{
  "n_layer": 11,
  "d_model": 256,
  "n_head": 4,
  "n_kv_head": 4,
  "head_dim": 64,
  "d_mlp": 1536,
  "vocab_size": 16384,
  "activation": "reglu",
  "norm": "layernorm",
  "norm_place": "pre",
  "norm_eps": 1e-06,
  "positions": "learned",
  "qk_norm": false,
  "attn_scale": 0.125,
  "bias": "none",
  "tie_embeddings": true,
  "parallel_block": false,
  "init": "normal",
  "init_std_qkv": 0.0216,
  "init_std_o": 0.0216,
  "init_std_up": 0.0216,
  "init_std_down": 0.0216,
  "optimizer": "adam_variant",
  "lr": 0.00118,
  "beta1": 0.9,
  "beta2": 0.95,
  "weight_decay": 0.17,
  "lr_head": 0.0102,
  "grad_clip": 1.0,
  "warmup_steps": 259,
  "schedule": "wsd",
  "decay_fraction": 0.901,
  "decay_shape": "linear",
  "final_lr_fraction": 0.1,
  "batch_tokens": 131072,
  "seq_len": 2048,
  "doc_mask": true,
  "train_tokens": 702000000,
  "steps": 5356,
  "dataset": "wikipedia_en"
}
MLP neurons of a small language model. Each row is named by its layer, matrix (gate and up: input weights) and neuron, and shows model dimensions 64-191. Each number is 128 + 24 x the weight over its row's rms, rounded and kept within 0 to 255. A neuron's up and down rows have the sign that makes its largest values positive.
After each neuron's rows, "fires in" lists the words (lower case) most often at its 100 highest values on Wikipedia text that the model never trained on.

L7.gate1077 [119 144 154 142 125 109  99 100 142  75 114 180 147 155 127 135 164 115 110 130 137 149 153 124 100 166 129 126 118 139 109 132 149 101 135 163 133 135 129 128 108 135  68 119  79 106 108  88 122 133 143 146 145  77 124 130 148 143 155 100 132 133 106 152 128  98 129 165 122  79 105 125 163 127 132 129 150 175 127 114  90 174 164 110 123 108 159 139 143 103 173 124 140  86 157 123 137 132  99 127 104 112 115 153 140  94 157 156 142 110 111 139 127 101 155 122 148 152  54 134 120 118 140 129 138 163 130 110]
L7.up1077 [121  84 138 111 124 147 133 108 124 110 137 117 130 121 162 145  94 177 149 155 147 120 135 112 102  75 152 159 123 105 116 120 119 114 144 129 143 141 171 134 131 157 141 177 152  91 123 173 160 158 154 135 141 104 134 175 119 110 119 152 162 149 167 143 145 115 137  72 144 119 123 161 165 139 129 147 125 150 147 129 135 143 122 122 124 102  67 126 138 141 121 125 116  90 128 160 167 131  92 164 161 127 120 122 126  69 137 108 140 119 134 135 117  95  86 113 111 122 122 153 123 160 125 132 108  96 126 140]
fires in: "and", "to", "than", "by", "as", "or"

L8.gate1130 [112 123 169 118 136 182 169 128 111 124 116 134 129 132 142 145 139 149 105 115 142 114 149 172 136 142 140 148  89 156 141 169 151 152 188 149  84 127  99 138 107 126 106 132  91 137 147 115 140 168 109 145 144 125 110 116 106 108 129 124 132 103 130 121  98 110 138 139 112 183 135 113 137 168 142 161 125 123 159 100 150 187 131 118 150 130 163 123 169  96 158 102 154 102 137 107 122 124 115 129 107 145  86 158 120  96 128  94 162  85 137 154 152 118 156 114  98 168 114 135 129 168 148 128 170 108 113 134]
L8.up1130 [138 109  95 113 158 122 101 146 113 112 133 132 136 106 135  79 126 132 111 144  89  92 109 164 174 111 157 106 108 119 127 156 144 138 180 131 133 108 132 152 124 137 101 117 119 115 133 123  99 123 126 187  81 138 121 161  86 130 129 103 102 130 136 177 143 105 146 115 135 126  74 140 113 166 112 108 115 109 131 134 100  93 110 130 145 136 153 124 158  95 143 130 137 133 116  97 178 178 144 183 128 138 142  95 110  91 109 160  91 121  84 101 132 110  97 144 165 153 102 146 104 114 101 151 131 128 142  78]
fires in: "in", "that", "at", "of"

L8.gate1246 [132 173 153 122 166 106 147  68 126 156 133 170 105 100 187  99 148 136  95 111 100  97  94 129 114 146 119 155 115 109 133  99 117 136 118 137 128 157 139 126 131 123  98  98 126 107  98 144 132 147 146 119 168 100 146 133 126 105 112 104 150 106 168 115 133 118 151 155 159 125 121 105 156 166 127 126 144 111 142 109 125 155 127 146 125 141 122 130 190 137 117 140 115 153 133 155 109 131 185  90 124 101 119 122 111 144  99 121 152 148 142 134 167  96 135  94 106 142 104 124 115 131 122 126 143 151  93 156]
L8.up1246 [150 120 161 197 120 156 155  95 116 150 139 136 116 171 129 153 143  81 121 124 143 108 137 149 158 198 123 103 125 140  54  99 141 141 138 165 139 161 156 175 150 148  87 145  78 118 191 109 140 156  91 105 174 131 143 136 137  99 134 119 147  88 107 133 108 102  77 133 143 147 136 142 141 112 129  91 107 132 121 113 112 148 132  91 159 122 147 116 153 145 122 106 141 141 109 137 147 155 129 169  85 151 147 145 133 117 107 127 122 113 149 160 135 161 140 130 143 145 152 146 148 117 111 155 141 125  82 167]
fires in: "one", "once", "under", "after", "without", "on"

L6.gate1433 [141 145 154  88 144 123 160  80 180 126 130 170 149 162 104 112 132 127 134  98 187 164 103 121 106 100 107 150 113 181 170  98 151 118 145 127 152  97 148 117 118 149 129 112  90  56 178 142 104 115 118  95 168 124 137 110 107 147  94 115 152 147 121 153 136 123 108 153 137 134 155 136 147 124  74 105 116 110 107 153 135 112 132 124 138  86 102 166 137  86 135 124 126  79 133 153 115 139 127 126 190 139 122  73  93 123 156 150 120 123 153 148 130 130 113 135 144  94 146 102  97 152 107 134 145 136  86 127]
L6.up1433 [132 119 115 160 126 124 158 125 164 152 103 100 132 126 145 152  95 125 132 103 187 132 151 124 106 131 104 144 100 165  98 138 175 141 201 116 168 112  78 113 159 144 129 104 101 142 129 142 134 167 119  79 154 146  89 135 154 152 125 147 123 140 144 116 122 146 122 152 109 162 143 115 123 157  95 138 137 127 131 122 122  98 101 150 122  94 124 170 105 122  77 144  91 120  86 147 135  98 100 133 138 126 132  85 132 125 102 119 153 159 147 124 105 148 135  85 162 150 139 105 127 150 130  77 153 135  85  97]
fires in: "is", "there", "however", "some", "are"

L6.gate968 [100 128  91  87 171 136 161 119 147 141 111 136 131  95  92  97 110 173 160 117 169 116  74 116 119 130 109 131 104 153 131 137 139 135  90 164 104 108 145 108 118 132 117 114 119 102 115 144 100 140 148 135 162 139 118 105 171 151 125 161 158 172 117 127 136 122 116 143 127  88 136  93 108 154 114 143 142 121 143 100 120 102 177 128 121 135 122 139 128 139  84 129 117  92 122 193 123  97 128 149  96 111 116 122 117 124 112 151 110  70 157 125 131 114 122 106 107 118 137  65 139 160 104 150 114 109 110 126]
L6.up968 [126 116  97 161 140 124 143 141 117 138  97  88 145 175  82 120 110 110 129 133 124 177 116  76 147 118  86 131 125  94  54 122 153 155 141 156 141 115 158 111 108 175 124 166 113  83 152 132 127 110 164 108 140 112 121  96 142  95 126 156 135 173 119 135 117 140 114 137 128 166 135  93 170 158 131 154 125 139  90 149 162 132 148 122 121 110 139 102 150 180 142 132 119 107 182 100  96 161  89 162 126 135 103 164 127 112 106 124 107 111 149 144 156 121 129 115  56 144 119  93 124 180 145 152 135 134 162 101]
fires in: "for", "from", "on", "out", "up"

L7.gate391 [120 132  77 115 119 131 159 102 107 141 161 113 148 137 139  91 119 100 128 120 118 132  97  93 109 154 128 125 103 150 146 105 169 128 182 155 104 135 107 122 128 165 105 170 124 120 157 127 106 190 165 130 156 113 103 127 136 112 128  85 135 124 162 167  84 131 124 116 137 122 128  87 156 154 134 193 123 145 107 113 121 155  87 134 152 156 125 145 144 102 137 136 129 116 171 145 160 115 107 139 147 152 111  96 128 142 158 123 132 125 141 140 151 149 171 133 130 115  82 128 129 129 119 117  98 157 112 125]
L7.up391 [129 116 114 140 105 118 151 133 118 156 164 150 121  92  91 132 100 141 133 117 103  96 104 153 104 138 126 135 125 127 148  81 129  91  92 126 148 110 113  79 144 161 132 156 114  89  95 137 194 134 151 130 139 127 133 137 151 128 146 106 105  97 119 182 121 139 128  93  96 123 142  99 170 117 117 166 106 197 176 121  80 126 137 143  97 125 115 127 146 112 141 134  63 126 183 142 133 113 134 157 112 138 145 122 147  88 124 117 167 105 138 115 123 113 114 176  96 182 157 125  93 114 100 117 110 112  94 165]
fires in: "by", "to", "than", "like", "and"

L6.gate29 [ 95 126 146 145 127  99 126 166 135 150  91 121 101 113 150  98 136 165 132 115 139 152 115 160 159 117 101 107 128  89 111 132 125 126  88 217  78 149 166 110 157 134 105 140  65 133 139 124 177 146 129 103 154 142  98 124 104 140 156 110 135 134 118 138 124 153 154 165 133 139 144 108 122  99 134 117 171 151 165 134 124 174  90 128 159 146 128 174  97 140  99 127 162 165 142 135 145 122 151 122 114 122 123 156  90 170 105  89 147 135 136 135 106 154 157 101  98  95 145 132 127 139 105 125 115 130 125  87]
L6.up29 [ 93 104 107 195 136  96 127 165 156 149 127  97 131  90 108 172  93 148 125 129 134 191 157 114 111 134 150  98 140 135 115 120 108 105 127 148 130  80 112 128 122 139 142 136 142 137 149 138 137 116 116 180 125 152 125 144 128 147 146 118 158  88 152 175 106 146 165 121 114  98  97 155 124 152 123 142 148 151 112 120 112 148  86 124 104  83 130 132 149 106 133 145 126 141 163 138 151 142 114 166 141 154 144 112 128 106  83 112 112  96  80  92 101 173 151 117  62 134 134  97 127 135 106 144 119 151  98  96]
fires in: "from", "with", "its", "and", "before", "to"

L3.gate757 [123 154 126 103 156 133 166  83 127 182 145 133 144 114 124 159 105  99 122 120 129  73 133 115 158 105 121 104 144 132 104 102 158 146 118 141 121  98 141 118  90 128 100 116 109  72 135 107 131 133 137 134 130 139 142 128  97 137  97 118 122 144 127 140 132 154 115 152 144 125 145 122 134 137  91 142 145 109  98  72 150 122 116 165 107  89 159 137 120 148 143  86 148 123 130 109 132 139 103 133 128  73 122 154 118 134 129 146 124 142 163 137 183 142 129 111 128 129 120  98 106 147 117 124 107 146 102 112]
L3.up757 [166 139 137 111 160 132 182 148 114 141 113 114 143 134 166 137 115 131  88 110 144 125 118 163 107 115  92 118 148 139  86  79 107 124  98 115 126 104 130 127 130 165 125 125  80  65 115 108 104 134 128  94 131  89 156 146 130 139 117 101  76 123 103 157 118 128 119 125  87 153 130 143 145 183 107 140 167 107  99 154 121 123 159 146 100 129 181 121 125 134 124 114 116 124 100 154 120 126 129 178  96 115 136 125 120 113  96 138 152 150 144 178 153 160 122  97 142 119 136  43 130 124  98  80  82 124 118 135]
fires in: "there", "in", "on"

L6.gate794 [129 128 156  63 165 151 158 156 122  86 151 143  95 117 159 114 120 127 147  93 117 129 116 108 106 152  93 132 112 150 155 138 151  88  94 127 110 146 113 142  98 130 116 161 119 128 102 124 125 151 101 140 182 115 108 145 113 147 121 112 100 157 127 140 127 140 159  98 152 154 114 138 139 177 164  96  86 144 136 104 160 119 131 167 172 128 136 145 121 122 122  96 176 108  79 204 122 107 126 138 152 108 106 104 132 128 130 100 148  87 116 134 100 128 146 134 140 115 172  91 138 125 127 123 105 167 121 117]
L6.up794 [ 91 137 134 107 143 127 149 128 223 116 156 104 121  68 170 219  94 113 146  92 129 154 115 132 114 138 131 116 171 173 108 128 100 115 117 117 117 110 117 115 131 171 129 116 113 125  91 122 143 102 123 103 137  81 132 148 164 125 109 125 135 118 180 141 114 166 136 164 139 129  99 177 129 134 158  87  63 123 127 122  96 138 155 144 117 139 114 150  71 132 110 148 119 150 110 113 147 144  61 159 117 123 145 144 135 120 121 127 108 117 100  82 132 159 124 129 132 105 124 122 127 105 128 115 118 145 119 148]
fires in: "to", "and", "would", "the", "with"

L8.gate797 [ 99 123 152 119 116  97 108 115  84 110 142 138 153 125 153 126 144 114 123 159 121 155 167 104 114 134 119  89 126 160 147 102  93 118 150 151  89 123 140  69 130 140  93 144 116 149  94  95 168 126  99 155 106 144 105 137 116 146 154 110 118 113 151 132 172 100 170 163 140  95 122 115 173 103 149 139 132  88  93  96 138 136 152 121 206 124 150 175 127  83 121 119 165 130 100 132 107 117 133 176 130 161 116 114  99 149 129 155 110 106 159 130 186  94 133 147 130 139 169 149 118 163 102 169 159 158 110 103]
L8.up797 [134 110 130 152 120 140 125 117 103  97 134  72 145 152 155 110 158 129 130 104 121 129 151 166 156  92 120 142 156 154 146 156 134 106  89 146 159 151 116 133 121 120 141 130 119  91 117 126 112 137 118 154 104 145 154 128 145  76 141 146 119 145 118 174  79 159 128 146 102 170 158 152 170 136 138 142 140 119 118 142 140 101 154 128 114 145 155 135 143 117 158 112 160 145 116 150 147 146 109 123 112 111  95 108 104 151 137 108  70 118 176 138 112 107 170 107 154 133 158 103 127  68  96  98  96 128 121  79]
fires in: "in", "throughout", "at", "of"

L6.gate1424 [ 97 109 137 124 109 121 137  98 115 125 136 104 114 143 124 118  97 145 108 113 122 142 126 119  95 139 126 116 114 139 106 129 104 164 136 175 104 126 129 115  99 143 130 118  47 116 154 117 125 137 126 155 134 121 128 141 148 102 150 167  98 165 118 119 131 125 149 137 146  83  98  83 133 128 159 158 136 140 135 126 111 145 125 131 158  69 147 160 174 133  82 160 110 136 187 138 156 149 143 148 114 156 135 100 122 118 110 130 118 115 150 159 175 127 148  84 132 102 164 171 122 117  91 160 141 138  75 153]
L6.up1424 [114 130 123  99 101 143 152 195 122 134 105 150  78  83 131 119 122 133 117  90 113 145 152  67 137 129 126 114 150 152 115  98 108 144 105  86 126  93 135 145 150 127 125 160 148  83 148 148 149 135 116  96 166 139 118 132 126 139 105  77 156 101 117 106 107 152 145 104 100 174 152 107  88  89 161 140 121 159 144 173 110 139 149  82  84 107 129 137 105 169 129 127 115  93 148 133 108  97 109 119 118 171 119 127 119 131  95 126 116  85 108 117  70 155 128 120 117 118 129  85 153 132 130 138 127 135 150 124]
fires in: "to", "the", "for", "from", "of"

L6.gate597 [110 143 127 114 140 140 157 165 185 123 104 116 126 144 134  72 137 138  95 138 132 121 115  99 116 130 153 105 108 120 159 155  82 147 128 170 117 110 104  74 113 139 125 104 140  98 134 105 121 120 143 159 142 127 119 142 125 125 154 128 160  97 126 133 146 135 167 156 166 178 161 144  97 139  97 126 142 139 151 112 147 179 124 119 162 131 140 159 102 121 161 153 119  99 161 150 166 163  75 147 119 172  99 124 111 146  95 147 147 108  89 131 128  95 111 130 166 165 170 127 112 134 119 149 139  82 115  52]
L6.up597 [113 125 118  83 176 156 142 132 139 132 131 106 155 126 135 124 119  91 132 124 192 107 110 159 101 176 116  90 125 174 105 103 156 147  82 119 125 119 142 113  77 116  88  99 124  83  99 138 122 128 131 148 120 178 139 112 117 151 116 148 129 114 156 146 113  85 146 116 104 131  74 117 167 151 112 133 176 158 131 124 126 137 143 118 168 134 134 120 117 106 134 130 174 141 139 146 175 116 154 155  95 128 130 117 126 119 159 115 158 147 151  99 124 138 112 106  94 111 127 103 112 140 123 108 113 141 128  34]
fires in: "in", "to", "on", "at", "from"